config.yaml
hidden_size: 384
norm_eps: 1e-05
qk_norm: false
extras: ["capped logits"]
init_std_up: 0.0246
optimizer: "ademamix"
lr_head: 0.00513
warmup_steps: 274
MLP neurons of a small language model. Each row is named by its layer, matrix (up: input weights) and neuron, and shows model dimensions 16-79. Each number is 128 + 32 x the weight over its row's rms, rounded and kept within 0 to 255.
After each neuron's rows, "fires on" lists the tokens most often at its 100 highest values on Wikipedia text that the model never trained on.

L4.up1306 [172 116 158 121 123 112  51  95 122 127 160 154 150 108 171 119 142 151 121  91  79 116 108 169 129 112 142 101 122 145 117 138 113 129 141 144 112 138 123 106 113 130 148 206 133  63 110 132 201 153 105 125 129 178  92 112 103  65 100 133 151  89 111 138]
fires on: " work", " father", " land", " first", "e", " book"

L7.up805 [145 141 120 108 106 156 113 122 145  82 163 117 130  87  86 100 126  96 153 141 161 138 105 163 141 129 182 170 106 112 170  76 138 162 118 154 140 118 145  55 128 125  90 132 145 133 109 153 171 101 153 165 154 201 158 101 187  89 121  93 107 130 204  87]
fires on: ".\n\n", "\n", " |", ".\n", "===\n", " "

L4.up532 [141 155 111  57  87 121 133 129 134 108 176 133 157 100 178  79 105 127 162 109 128 132 133 169 124 124 139 130  91 103 100 127 142 125 111 140 158 149 157 122 119 126 167 146 119 102 102 122 137 193 125 179  95 114  70  99 140 110 118 119 171 152 118 173]
fires on: "n", " land"

L4.up1399 [157  70 110 132 156  98 131 164 132  89 182 139 166  83 148 166 118  64 202 119 160 116 113 151 128 166 133  92 128 130 146 153 170 131 159 121 146 132 134 114 116 133 103 136 124 120 100 106 135  72 111 120 188 157 133 126  83 107  96  80 110 177 123 182]
fires on: "e", " Be", "age", " Jr", "mu"

L10.up1296 [130 107 106 122  79 160 139 150 146  89 118 111 156 125 128  92 116 147 126  73 131 114 135 114 112 132  75 158 143 126 166 114 165 129 144 124 135 142 112 102 115 175 134 170  99 199  56  96 162 114 174 114  77 177 157 147  97 173 167 127 127 225 168 132]
fires on: " of", "H", ",", " several"

L4.up267 [158 134 123  83 180 133 100  64 126 140 144 127  62 161 163 136 136 112 138 140 130 174  96  78 127  70 151 166 155 163 160 123 134 149 119  70 125 155 163 119  65 175 151 133 126  59 139 193 141 117 165 136 151 182 110  66  73 129 164  93 127 123 102 131]
fires on: " He", " We", " I", " You", " God", " U"

L3.up702 [158 166 109 110  29 147 127 124 106  93 131 169 116  63  79  82 115 116 115  96 204 174 152 124 120  78 100 135 175  81 102 116 142 117 133 111 174 108 167 113 100 152 127 132 117 112 104 147  88 105 146 131  87 178 170 114 136 122  83 139 146 163 171 123]
fires on: " work", " party", "m"

L10.up1512 [164 143  88 205 110 133  91 155 108  94 172 178 168 145 163 131  94 100 170 101 157 138  64 193 126 129 118 115 125 153  96 143 119 170  94 112 102 113 122 162 196 116 105  87 127 170 142 138 183  81 156 127 132 140 185 115 197 195  79  94 109 144 154 112]
fires on: ",", " and", " for", ")\n\n", " as", " in"

L4.up442 [138 192  72 127  75 113 150 159 126 156 113 126  91 225  50 169 176 153 119 105 111 119  92  80 128 117 154 157 164 155 154 113 106  80 127 145 141 149 104 118 136 196 169 113 127 119 118 131 148 106 126 106  99 190 204  77  58 104 183 144 162 146 174 122]
fires on: "aw", " Total", "ö", "Ar", "berry", " We"

L4.up507 [111 131 139  90  86 143  88 108 126 171 100 129 144 145  90 106 128 126 104  62 141 127 151 190 129 178 137 121  67  39 133 133 194 122 156 130  71 142  94  70 125 163 151 163 128 109  90 106 123 110  82 137  97 116  44 146 130  92 136 110 151 108 140  73]
fires on: " place", " game", " contract", " land", " Land", " Sch"

L7.up1409 [118 118 142 135 124 127  90 144 173  84 127 109 129  86 140 126 124 110 168 132 154 157 145 143 112 131 150 159 139 166 210  43 130 176 109 108 133 156 150  43 139 130  96  95 160  95 128 117 177 101 170 152 137 158 113 123 145  83 100  91 191 167 229 103]
fires on: ".\n\n", " and", " |", "===", "-", " "

L10.up186 [ 98 112 108 134 120 182 112  94 107 161 119 136  75 106 134 134  88 158  90  53 102  90 137 141 108 129 191 133 217 145 140 170 120 206  89 136 150  82 137 121 180 144 170 124 127 113 107 148 186 141 162 169 104 131 173 101 115 118 121 135  71 140 175 121]
fires on: "0", "4", "3", "5", "1"

L3.up338 [134 174 157 155 106 140  88 145  97  92 150 154 133  95 125  59 141 129 134 122 167 146 118 135 120 110 161 193 134 131  96 136 161 140 154 167  92 128 126 144  99 137 147 139 138 115 132 188 122 133 112 100  89  79 133  79 106 178  96 155 131 184 158 162]
fires on: " work", " party", " civil", "imar", " dead"

L10.up155 [ 82 153 141 110 171 147 114 116  88 144 136 206  89  82  76 104 163  96 159 167 145 121 177 155 138 115 138 150 181 129 152 118 115 138 128  62 127 141 156 102 155 126 160 140  74 124 125 142  91 110 104 139 101 142 175 146 174 173  94 141 170 146 129 148]
fires on: ",", "6", "9", " program", "8"

L10.up1320 [167 138  98 149 167 190 148 108  97  79 117 177 148  54  78  86 169  82 171 134 127  40 128 151  94  94 163 149  92 163 129 119 131 157 143 117 142 100 141  84 166 156 179  77 100 108 102 106  86 170 146 181 122 135 172 117 166 143 114 133 104 133 101 192]
fires on: "2", "6", "3", "7", "8"

L3.up857 [106  89 120 136 131 124 174 120 105 156 151 229 172 118 154 142 128 167 123 146  61 108 165 107 163  68 133 124 120 130  84 123 159 155 118 105 134  90 119 154 129 120 134  77  74 129 165  77 190  72  73  96 103 152 138 113 120 179 161 134  78 179 110 199]
fires on: "en", "ie", "et", "ik", "z", " results"

L10.up185 [147 161  48 163  80 117 109 139 122  94  99 109 107  92 143 155 125  93 127 148 183  99 137 197 126 158 168  75 167 117  68 116 154 112  87 118 102 111 165  82 115 161 116 133 145 152 212 186 156  83 127  49 145 204 160  81 191 153 156  70  96 104 119 157]
fires on: ",", " on", " (", "l", " in"

L7.up75 [172  78  89 119 123  93 148 135 102 157  85 132 103 151 166 148 161 121  97 138  75 135 106 136  69 101 120 199 187 115 124  86 142 140 121 135 132 124 154 127  97 116 117  93 107 122  99 119 102 125 135 113  71 156 164 141 174 172 148 147  77 121 131 109]
fires on: " him", " int", "|---|---|---|\n", "omm"

L10.up398 [162  93 169 134 106 110  92  95 101  60 172 116 110 116  77 144 127  51 136 155 138 111 136  78 134 100 177 182 162 110  96 148 116 132 115 121  73  72  98  94 148 149 185 156 128 107 167 120 111 116 115 169  96 177 146 156 116  58 119  88 170 119 131  91]
fires on: "–", " |", ":", " ", "1", "201"

L4.up1364 [127 159 180  67 117 166 122 187 140 110 127 128 150 164  67 141 155 142 143 141 136 119  81 108 129 121 211 150 172 146 149 118  78 134 111 178  93 130 110 105 116 132 141 115 133 135 212 174 118 122 116 194 132 189 159 117  80 104 133 135  97 113 140 151]
fires on: "aw", " during", " Min", "Th", "op"

L10.up1091 [ 92  96 126 103 156 177 119 130 131 120 129 156 110  66  96 133 195 113  68 104 214 120 178 107 154  74  95 116 115 175 102 136 101  62  74  78 120  92 173 136  80 116 175 142 109  88 143 118 106 161 160 109 136 178 142 124 153 186  89 134  93 133 187 160]
fires on: "0", ",", " de", " of", "'s", "ra"

L10.up525 [117 163  61 117  93 118  78 101 106  76 179 150  79  52 153  86 128  84  93 190 123  83 108 121 145 107 110 163 165 113 102  85 151 105 133 128 134 178 140 132 142 134 185 122 127 108 126 170 140 133 104 156 116 177 109 104 166 158 138 136 187 107 157 113]
fires on: " as", " the", " ", " to", ":", " at"

L4.up554 [175 119  71 102 180 118  86  98 127 202 202 159 138 134 135 170  98 130 133 170 129  75 126  82 123 114 171 128 126 111 174 127 179 164 105 131 124 147  83 118  90  52 155 131 130 160 135 127 128 128 113 131 103 156 151 122 111  80 109 109 148 144 154 109]
fires on: " two", " there", "hem"

L7.up808 [152 184 129 126 112 143  97 136 138 136 146 154 117 100 151 133 108 127 169 160 155 154 133 163 122  96 142 167 123 126 151  93  93 176 108 116 145 136 165  11 149  96 126 128 119 106 111 122 186 107 180 197 157 165 158 119 162  91 149  91 143 192 195 120]
fires on: ".\n\n", " and", " |\n", " |", " -", "\n"

L10.up1080 [142 129 153 106 120 105 103 152 128 137 120 147 126 165  63  69 172 145 176 129 119 129 104 125 125 118 143 114 172  91 105 142 189 137 120 120 141 101 102  97 117 101 217 128 128 183 160 203 168 123 111 124  82 172 138 113 124 112 141  95  49 154 116 157]
fires on: "s", "C", "in", "M", "y", "al"

L3.up602 [ 97 126 176  69  94  70 144 138 206 140  98 182 169 138  97  93 128 123 107 127 134  78  85  87 175 121 116 152  72 173 107  47 139 134 146 158  99 120 109  93 124 137 166  85  73 119 130  92 110 129 143 106 119 139  87  74 119 160  99 169  86 131 120 127]
fires on: "on", "es", "at", "ach", "ell", "ard"

L10.up534 [180 145 173  91 153 154 116 142  74 201 158 122 118 169 108 138 172  74 158 157 128 131 133  69 114  83 145 134 135  65 121 122 135 100 146  72 131  96 137  56 101 133 124 137 126 110 120  88 142 117 152 156 129 189 134 112 148 113  85 154 169 130 186 130]
fires on: " |", " career", ":", " ", " (", " not"

L10.up244 [128 136 135 131 115 170 101 103 115 113 171  83 112  91 173 148 108 122 113 154 139  94 148 135 112 123 124 164 161 120 164 118 119 145 133 141 207 131 144 135 140 157 135 117 129 160 137 159  90  79  98 107 185  94 150 111 173 163 153 118 136 126 148  84]
fires on: "-", " ", " |", " the", " at", " U"

L4.up1137 [ 72 162 119 142 137  84 163 148 124 130 139 134 138  70 214 121 125 123 147  89 163 156 170 170 129 180 143 147 115  76  98 116 129 122 141 121 161  69 148 150  88 155 198 216 125  60 123 118 188 107 143 117 119 102 118 178 137  80  90 123 148 156 103 130]
fires on: " work", "n", " We"

L10.up879 [115 173 124 146  87 187  70 127 128  52 181  99 103  60 110 153 113 123 147 138 118 148 111 120 131 138 106 150 153 164 117 139 205 175 118 149 108  88 153 129 119 158 171 104 158 109 138  79  96  93 150  36 144 177 151 125 108 156  36 125  92 126 143 106]
fires on: " ", "200", " January", "196"

L3.up609 [155  98 104 111 156 123 136 125 140 127 121 148 138 180 132  65 141  86  91  98 207 180 124 133 134 120 114  92 139  53 149 126 182 157  84 152 170 111 145 117 120 168 107 127 110 177 181 102 166 160 156 128  67 139 165  57 149 113 112 191 125 115 117 134]
fires on: "R", "ful", " was", "igg", "ne", "arg"

L4.up202 [103 184 168 108 167 136 179 140 130 133 134 140 125 180 123 103 136 111 129 164 153 101 173 136 126 146  69  95 149  97 123 137 122 148 176 103 133 170 155 117  55 149 152  95 123 152 120 156  85 152 161  98 214  44 190 101 108 142  99  96  76 159 163 129]
fires on: "ab", "v", " National", "ols"

L10.up536 [120  96 132 146 137 131 152  83 121 177 137  72  77 114 126 141 136 134 112 114 139 116 147 120 137 131  74 141 104 142 160 134 136  90 124 141 112 135 134  82 125  86 163 154 118 128 197 137 150  89 143 126 109  99 148  41 158 157  47 138  41 151 228 114]
fires on: ",", " f", " of", " in", "-f", "F"

L4.up1257 [116 110 110  99 139 120  86 140 134  98  91 133  95 156  89 132 123  87 138 124 136 126  96  93 130  88 185 127 122 187 156 123 128 114 155 121 129 135  99 160 135 148  62 175 132 134  72 138 138  97 165 172  92 192 163 101  87  54 184 168 134 157 151  91]
fires on: "os", " /", " As", " Total", " We", " times"

L3.up973 [119 149  78 134 105 168 110 109 122 158 148 123 121  51  97 114 160 150 137  96 110  64 137 116 115  93 214 112 155  90 113 133 126 124 148 171 134  95 102 135 128  99 115 149 129 147 143 132 135 147 124 135 132 197 147  42  86 163  86 144 120 156  87 123]
fires on: " career", " Albums", "-d", " our"

L10.up22 [ 85 154 134  53   8 118 118 125 151  46 128 141 125 146 122 136 153 141  85  97 109  98  93  99  93 112 127 164 135 158  94 142 146 134 131 129 156 152  67 166 118 159 165 149 136 167 109 158 147 108 171 136  61 193 110 100 111 208 105 133 162 211 173  39]
fires on: ",", " (", ".", " of", " and", "6"

L10.up183 [163 152 117 164 131 110 137  95 142 138  96 128 133 141  51 116 178 160 112 136 132 159  80 122 104 136  91 138 161  76  97 122 148 163 145 184 150 162 109 135 145 114 149 175 113 165 161 164  95 153 119  88 100 126 141  76 154 158 112 170 121 168  97 106]
fires on: "s", "al", "hem", "t"

L3.up446 [ 96 171 161 153 153 102 175 115 113 176 113 187 121 137 163 172 127 111 122  78  64 107 134  96 163 110 114 131 141 150 112  79 169 110  89 192 124 146 121  55 124 121 141 110  57 161 120 132 150 146 100 137 168 179  85 123 118 158 144 108 149 134 178 116]
fires on: "on", "et", "ie", "er", " first", "ell"